Part of a small language model's weights: 1057M tokens.
MLP neurons of a small language model. Each row is named by its layer, matrix (up: input weights; down: output weights) and neuron, and shows model dimensions 0-255. Each number is 500 + 40 x the weight over its row's rms, rounded and kept within 0 to 999. Numbers have three digits each.
After each neuron's rows, "fires on" lists the tokens most often at its 100 highest values on Wikipedia text that the model never trained on; "fires before" lists the tokens most often just after its 100 highest values on Wikipedia text that the model never trained on.

L10.up478:498541431394524496562550536471478442444584478420511471490560513554423541444481529467426440498488529453526440509571546485522458501499506520519486479463526502517538481460553412477557524495475534517527470529443499530500523495522485514515524512511510477513506484460568412544503468551522532530424578477477452488527462512514503494506449505562487546490525475504498455498570504417453549504520487556542502474517470466520572518456500461494478504384479486480526504511495538462534465530427559514463550475478493469535466528474506528487461524558553511401441539494465509502529459468488528615446543492481528506456516501507482465524497514532522540453525535543476457500429478496498512548498425479517507569499455449548558513506484451503480473539462572443509470477449573528507537540556485
L10.down478:494603458469548464496465476488519503514517492523464499580418546456514453474473484456505483546541495515547554440457500445471549564486615508520427503472503532512468483535517502463530528456442499481528488548499535571477519488550461520439485530573553473453495497517535482476456490566463569411507483524497537520456517460476455517461481453526518473488536488576585578520471495496490524605514460511501419547523467430486484567423531478458414465491519506531444425409488495503458501491516519493475446540534448482420540521524524445470518580504508501527502476467460572512509529509531474469421486550571502515469551472482448512564492461528427502530495490480504507524545549440488499478458479515520497386467493499498572465420422510546511436437555466497506556518501495496500512571481537
fires on: "\n", "\n\n", "(", "- "
fires before: "- ", "= "

L10.up1728:503536491516535547540587499512499507568500516522510544530546444522521519493530560552432541558405495442575507471491552499465541500457523484481466505481513529468510444488523496503470538464534545454481523511579528554543538511555479444444509572549423452485573554543479526514503492504521442455483519451497465567527434487457543529493563525546513488472488400499514427454531540504415520545511499493551530442548520473453572519513468552513543517468520572424486537492521510494503477463471548441437456438500554549519478555435572473559492565496420449455446470490464489522480517486479488495520510547435449491484426482523448413512423543525517441500547471514491506496504533530499443514456486501491513547558516475427535540521477497542460534488508451512500566544457535544451448502525516
L10.down1728:479509500482546445521488485477506520541478512488478459568496418514502534495492512501484477471485507519439489456464493437562485576399484524497518437494478520478502563495487488530524652468491556466546530521512520561493518464516507518471454508485496514534548524469456462512465542528508454481575546484438449508486485462508514548522482546507492478474524493432572539474515518498525444536383447538562521490501525554454495499493583479588520500499530548483497454476559467474574456513483483472458503452434492524491518478475514527507468446490429521542477517449498415513472605507524513519465496476448459496519444467514478540437464430535632522555510458532522474573449513528564499484461492528501479570433539446529451426594496487548477542550462505488524473508480530481445555500563460
fires on: "0", "5", "9", "1", "4"
fires before: ": ", "–", "s", "– ", "s "

L5.up234:450568462536568457572465515490471429582482479505514435444544471496465445520468528509482522562482492549509435516516540458536545502504499491488530520485460517433523530526491518509520514589493502485545541616530552552430486514490439475491487525455431451541596489583527528472516471447537499539456566510507526554516520580522638476463487496443485474479546511479437463483492542571481576538557501475431493375528418447518531513516525500544547487434465447466525586525542514453498497507430406474518449513525474475525481512455505497476579524491501488495489439507480426547481522477563461421520495519488500493505510527519583526558501543456523518498551480483534450485511560507468494520485488511479448536476573511485561469538551475537476438525490408536531519541477487507496463471552473
L5.down234:494519576523547456559510481466466446489469502537479501430494520557486565508492453549516402541511562472568396473521485544553456531516514517501502507526508524492514486483484499505440547518561482435514489481522518501493476473578479527514514494574492519465473485524613524443511586554485462478516482465488557487563494420530558425543408449524531536515463489467475419476549515596544515513500461541480507483541506530501544453472486464532487497527521481522474422507532448526464467486556529442485501475488569405539476509468532481438495529459484475454458526406434541524486502478545457536510484529475512494480416539467527489519497588500572521511519437561488482503470527460535529483515495452447594482459511495553460480493464539434518518558464587473416448567512538527511519500524579
fires on: "0 ", "0"
fires before: "| ", ": ", "-", "\n", "–"

L5.up461:480530465495537483559553452533426499480553486514466496528527531470406468598434515516556500558556419497597495439569508536482514521523508569493494501537502543565537464504513498464521544531498474542481536486492546538512469518487500520470492544514452489515475507495480516524474454440476517492454557500519496480478504508483513495552507498518440512456531496518457406506445565486565459504493507622463493541559488541497508479537494499464483497511510495479525549439442379528566510488417445532432433667525433433555498468481483553452452529459501534511432502497523477530501472467457504455509425511481452485477555474554513533474464551489535511451546456502514473588583481504551514528486488563447448455450545455495474526491468455545476567508438533569466466509501436439552494515498512
L5.down461:516460480516457565541537532465492432526489511467453525561569496575523528552508496463516494552457516472512499541513447422428488502481508518508508547506471490467542460545463494500522514508492472476448584547553543500425480591545392532543471476488484486541522540568469551556548431492480436537565542495506475464484575507449491516566550473549442455478499502508481421558483599443515463522453484497465480498545500501552534514506460476529470513437529511452468571502494446486480475440477426526520467488548426492524487479589488454497529595537553454473400500524481503514504519514440544500436489496551496474519455497518494487425523529495510438516500468559532587480560455510478400511465530505461456492479520488564485505457496488505507502510424538470480504467475495531425447570468504
fires on: "'", "M", "Z", "A", "’"
fires before: "s ", "l"

L5.up1068:490517482448511507526496466493474492474446552541476561490454464560520565504457507519446499577521419526533530500442578456518559422523538504410543484531473481504496489485507494521486516470572461492556537496554521485507473511504460453522528566527531473494505537527439460500442514602494437508515439561451480471526535520508511485449489571529488496536521493464506379456506509499513481451530554478531511533536522582386452503544501505455531508444565564524476473469503504508534519529585476512488503512551444530596450547533543539498548542507485542439502502551551535488502464537446548533474461468496493494540525571458494442583506490585484432493483477532483533468473489377470529514544545458524426478521530485519516476525502497507493562505465525472470438461528547419485385495474470
L5.down1068:477460466575511515514486581423487554474502512463496449545510505487550449509469495455508576505537442519543514561482503519493473540520488463484462545504484578475524478490502506509573465497550461498494582573493483500454540537444571395516536418437491487499516494475539529426459504473494497522577465509496520398411528440519548520508497494513464605515471470491512586509492462513468598518529457452562531503529547501617555501541475511562489451518538457486562487564535403488497506497486489459470507466475513479453509484513414522523503449546525499484494419485483449471535538482550539447483509484446546468456498517522521474475485501526406467503587488361528568507539476556488519496537515527479456441538483458497504488503538511505462517493483536518417484544538441553546439574543496
fires on: "as ", "when ", "became ", "under ", "within ", "by "
fires before: "the ", "a ", "well ", "he ", "its "

L10.up1103:540503500534551469500538446465435551528512484456468520573443415475532473463499504462472475429525496526501525544537498491412570526478519487463479503533540479538517485530500506509454505493504486460509529440486558496458425544527474481442530591443473543554524513503518439458611522474432511515447488489483503555542470558529575551508592521510583540499494407494459468473459575560476464497486487526438478506430468475559403527520530487495510507483481484563536548517485554507482498488484473452548460529544490437465466394488501534457459551493499506435525510509583565531487428514525525464546457503532502500514475541497554520465422460548550483457449547524536472448563507460486525510525543570501529521491557483522474547509477469540499481546513532520545442498464501426498486517440531
L10.down1103:462494485471462468500471525410522476564523506488505530491558533475441510493441489535495534542555463408493543548437514510506505477489473528514472487500499495494503485542468528489493496525540481490478486470516567461481512593507451463445490547497413540519512492506574472505443418461485391463525520451520533519481542472453480525489439494553495515580485522510486462519470505491471479513505517451522451535439504519466512474551535509554515500498554502487499453493553461563542483523465499537437575540517491550425490486562444456538451534515487512464455505536467504519510535546465521534448487582469476476474493564521529478520549458447489467461461527540505577461487435433568610521592498535525493479512520497529504564535547503529537518480559404550513540465620558460531517441433554
fires on: "as ", "'", "during ", "in "
fires before: "a ", "the ", "s ", "his "

L5.up1663:449504421485469509564590517500459505474560447503515468525449526457439478525437620534485519567507489494472477482457474451517509544472526528462492572441456479538511457479512455435524547426528476547549527566564562582586518449568451487569506497542481521510474468571529502425465479466447532540488482545453545543473562516535534533540489495576438512469574421524559455429512511461468510510520512574492488481489442425502484534530562419579520459536508550494549551493456500493488458540476428458482475553435442456543430448510482484483529450447509456524420485463535513573555444518548555537528453490440496489481517538542465465541541497565490482486602489462513526531496545506495490557578523445508526553466557543467515517510459492527441493459473422509499528536426454542519550549548530
L5.down1663:455439550509560567480458443505503536515475583523457494454476515532486499447533423579510549521515535438422490539515486524495500486429507457534471503529493444450415544472503511542500500494453580508454440447462502523478505453480548518460551483498574492421531532472484463534486589458488475536506492507552512468469440434527503497444561514546573482457521492434567475442487472541471489469470514525479502509453542573577548489507486523410498494502496514436441516437484516556530460488473547503488521540529548535439507534482556499532464475564519439491535482517452513556493510519479457548472507532528530559546498450512525538557488461542520541497498472478479502556543423496428505475458480502500479473490464510463496516473527454497473513586453549473507520483520509567538468524529483
fires on: "\n", ", ", "; "
fires before: "- "

L5.up910:447499481503567497492523552494511400533507451531478515555543464507469495501519528539542546497506513527561545437461452472430610491495559480500452508438490494458530401501502560525514519544548491440532481500537558509449498503516517517525491563517559609502467459528441482576545438505496518534458476442496451466498531585483501500586522495494482477484532477504411533508484520477470501509554526537462459505552436488493520510520525477529524467445399474538511534481493493513477448562434565442450426586475493536519474505457492509519495506575470525443460489527525575463508487518493448499487490525540468462505514478503460520515503521475478508457483532577512443517486537505507522538567503514469501507555499542547580498541402530531504520482488479583496460552468502494416459538410509
L5.down910:579478503510410531514506438459569454479470542423501474473487460558552477500515535550475478454493522463463544517487463493473564538454463497502434483503533495446509410498571628490466474580501503517519544464507455481517512496573556457463439528418426509517448448515490543460537429555538466507497495460492482500585482483516518479539548598514491384528502463468543526493449466534497489516463562471529528507465510514502520506521476614531527529485471515494467493543534548479454396502543514539507493479504503487487472484461498564513541436456472447554495517530480564468396513530476529511475510497503436532495517514508497519472553522528535467520467463579569540466471477441472450548522593546514477506568480593543469499517504494513498512491508535521540466513485451489476472511462542
fires on: "\n"
fires before: "| "

L10.up242:511488458567523470527542546584492501433424450488538496530470537486532501507492520439480496409482526504487535519444592507529471474557512503468472585461453539455540515502503501493442544482467485539435476477486520530490501464483498540527584461492515516592501502475511508495560498431432534501501515511485528479505493485549525469582543509526482487525475472449429545512516569594483555462453533491524522544523416508422549503487516413539494485498440558449401500470448515439523509482470498529535481457535463508484453492468533492490451511419500455475463448558477517519456473521587487476533496485474581471497541450551475440539474497451566506567528581513449479540576489516564512511453546476543535528481436522534582478473438489455500463615484520551497507516434459517479509472487460
L10.down242:543489492488455508478470448560528489460436561541583515491497456453518485522532534445516476551475579510583519516469490455483436538582539478448523531500458566525497529392480469455549551490527478520514438469448463505440528443514576487519500546501549526510537515539531480535548434492499522502554530441510524440556485460412416490490561586442537504484505525451453467550492505543556465556545504496544550520484486483543547482533532496487488497567495494443543506528462511530504498421459521497532431448484530477468360578500472510554519514523552509509415475425460448495545539497459518565456435540467469455548434488470506553467563527453474531476554480487507485557593453533536463487520444562497468520499432438514514454571468490462502486473510520546499503563471495494499483467499463
fires on: ") ", ", ", "e "
fires before: "is ", "was ", "(", "also ", ") ", "D"

L5.up1337:459439441478442560494413562497573447571448514520595534534594481552487586470589468544426489514546495509468463538508551559444530512459525494455432499445520545423507502533513455487502497525505466466468515516598600487446551498501415462498522539451491470498520521542500458495475424458534500480411529498410540532559559565510551499442593484494519494488493473394441446453541533498472543532558579493497488461541514432518520572520405488519582472439539523434527569488554518537527496507528502576435467501469475521495468512501482542468481519551452549384517468488494550508460583503515487444472452533516509446505493520534501508517537475472466515487587507518552479505481542513566489554473492501468492517424534540498532502506550562505499458492505507498443551492525540494424446570536424
L5.down1337:452451566521500539457528560495448501498474460485515471528477526586510462483454496480542533492506559431509541519522567431474513473436497531534508493507509485530506529470494459496536535471524485494531492504544485530477542444450515542477445472518471451470524534547462492516478502477483502470558452499482531587515552533494499561463469498518531487482470509457522569521503517521472606569531486445453497543495477453485500485536452455589490481485463496514457516564439495507493465533546557481521534449596583579506502484439540512483499428457490525457527475469516492444563399470520428495538609465440415482421495495533416450467452548529518491506454496433432550510495559490462488513519441556521492532467432548504449388525473461524426487512561500527488557561505534498472506539495484
fires on: "'"
fires before: "s "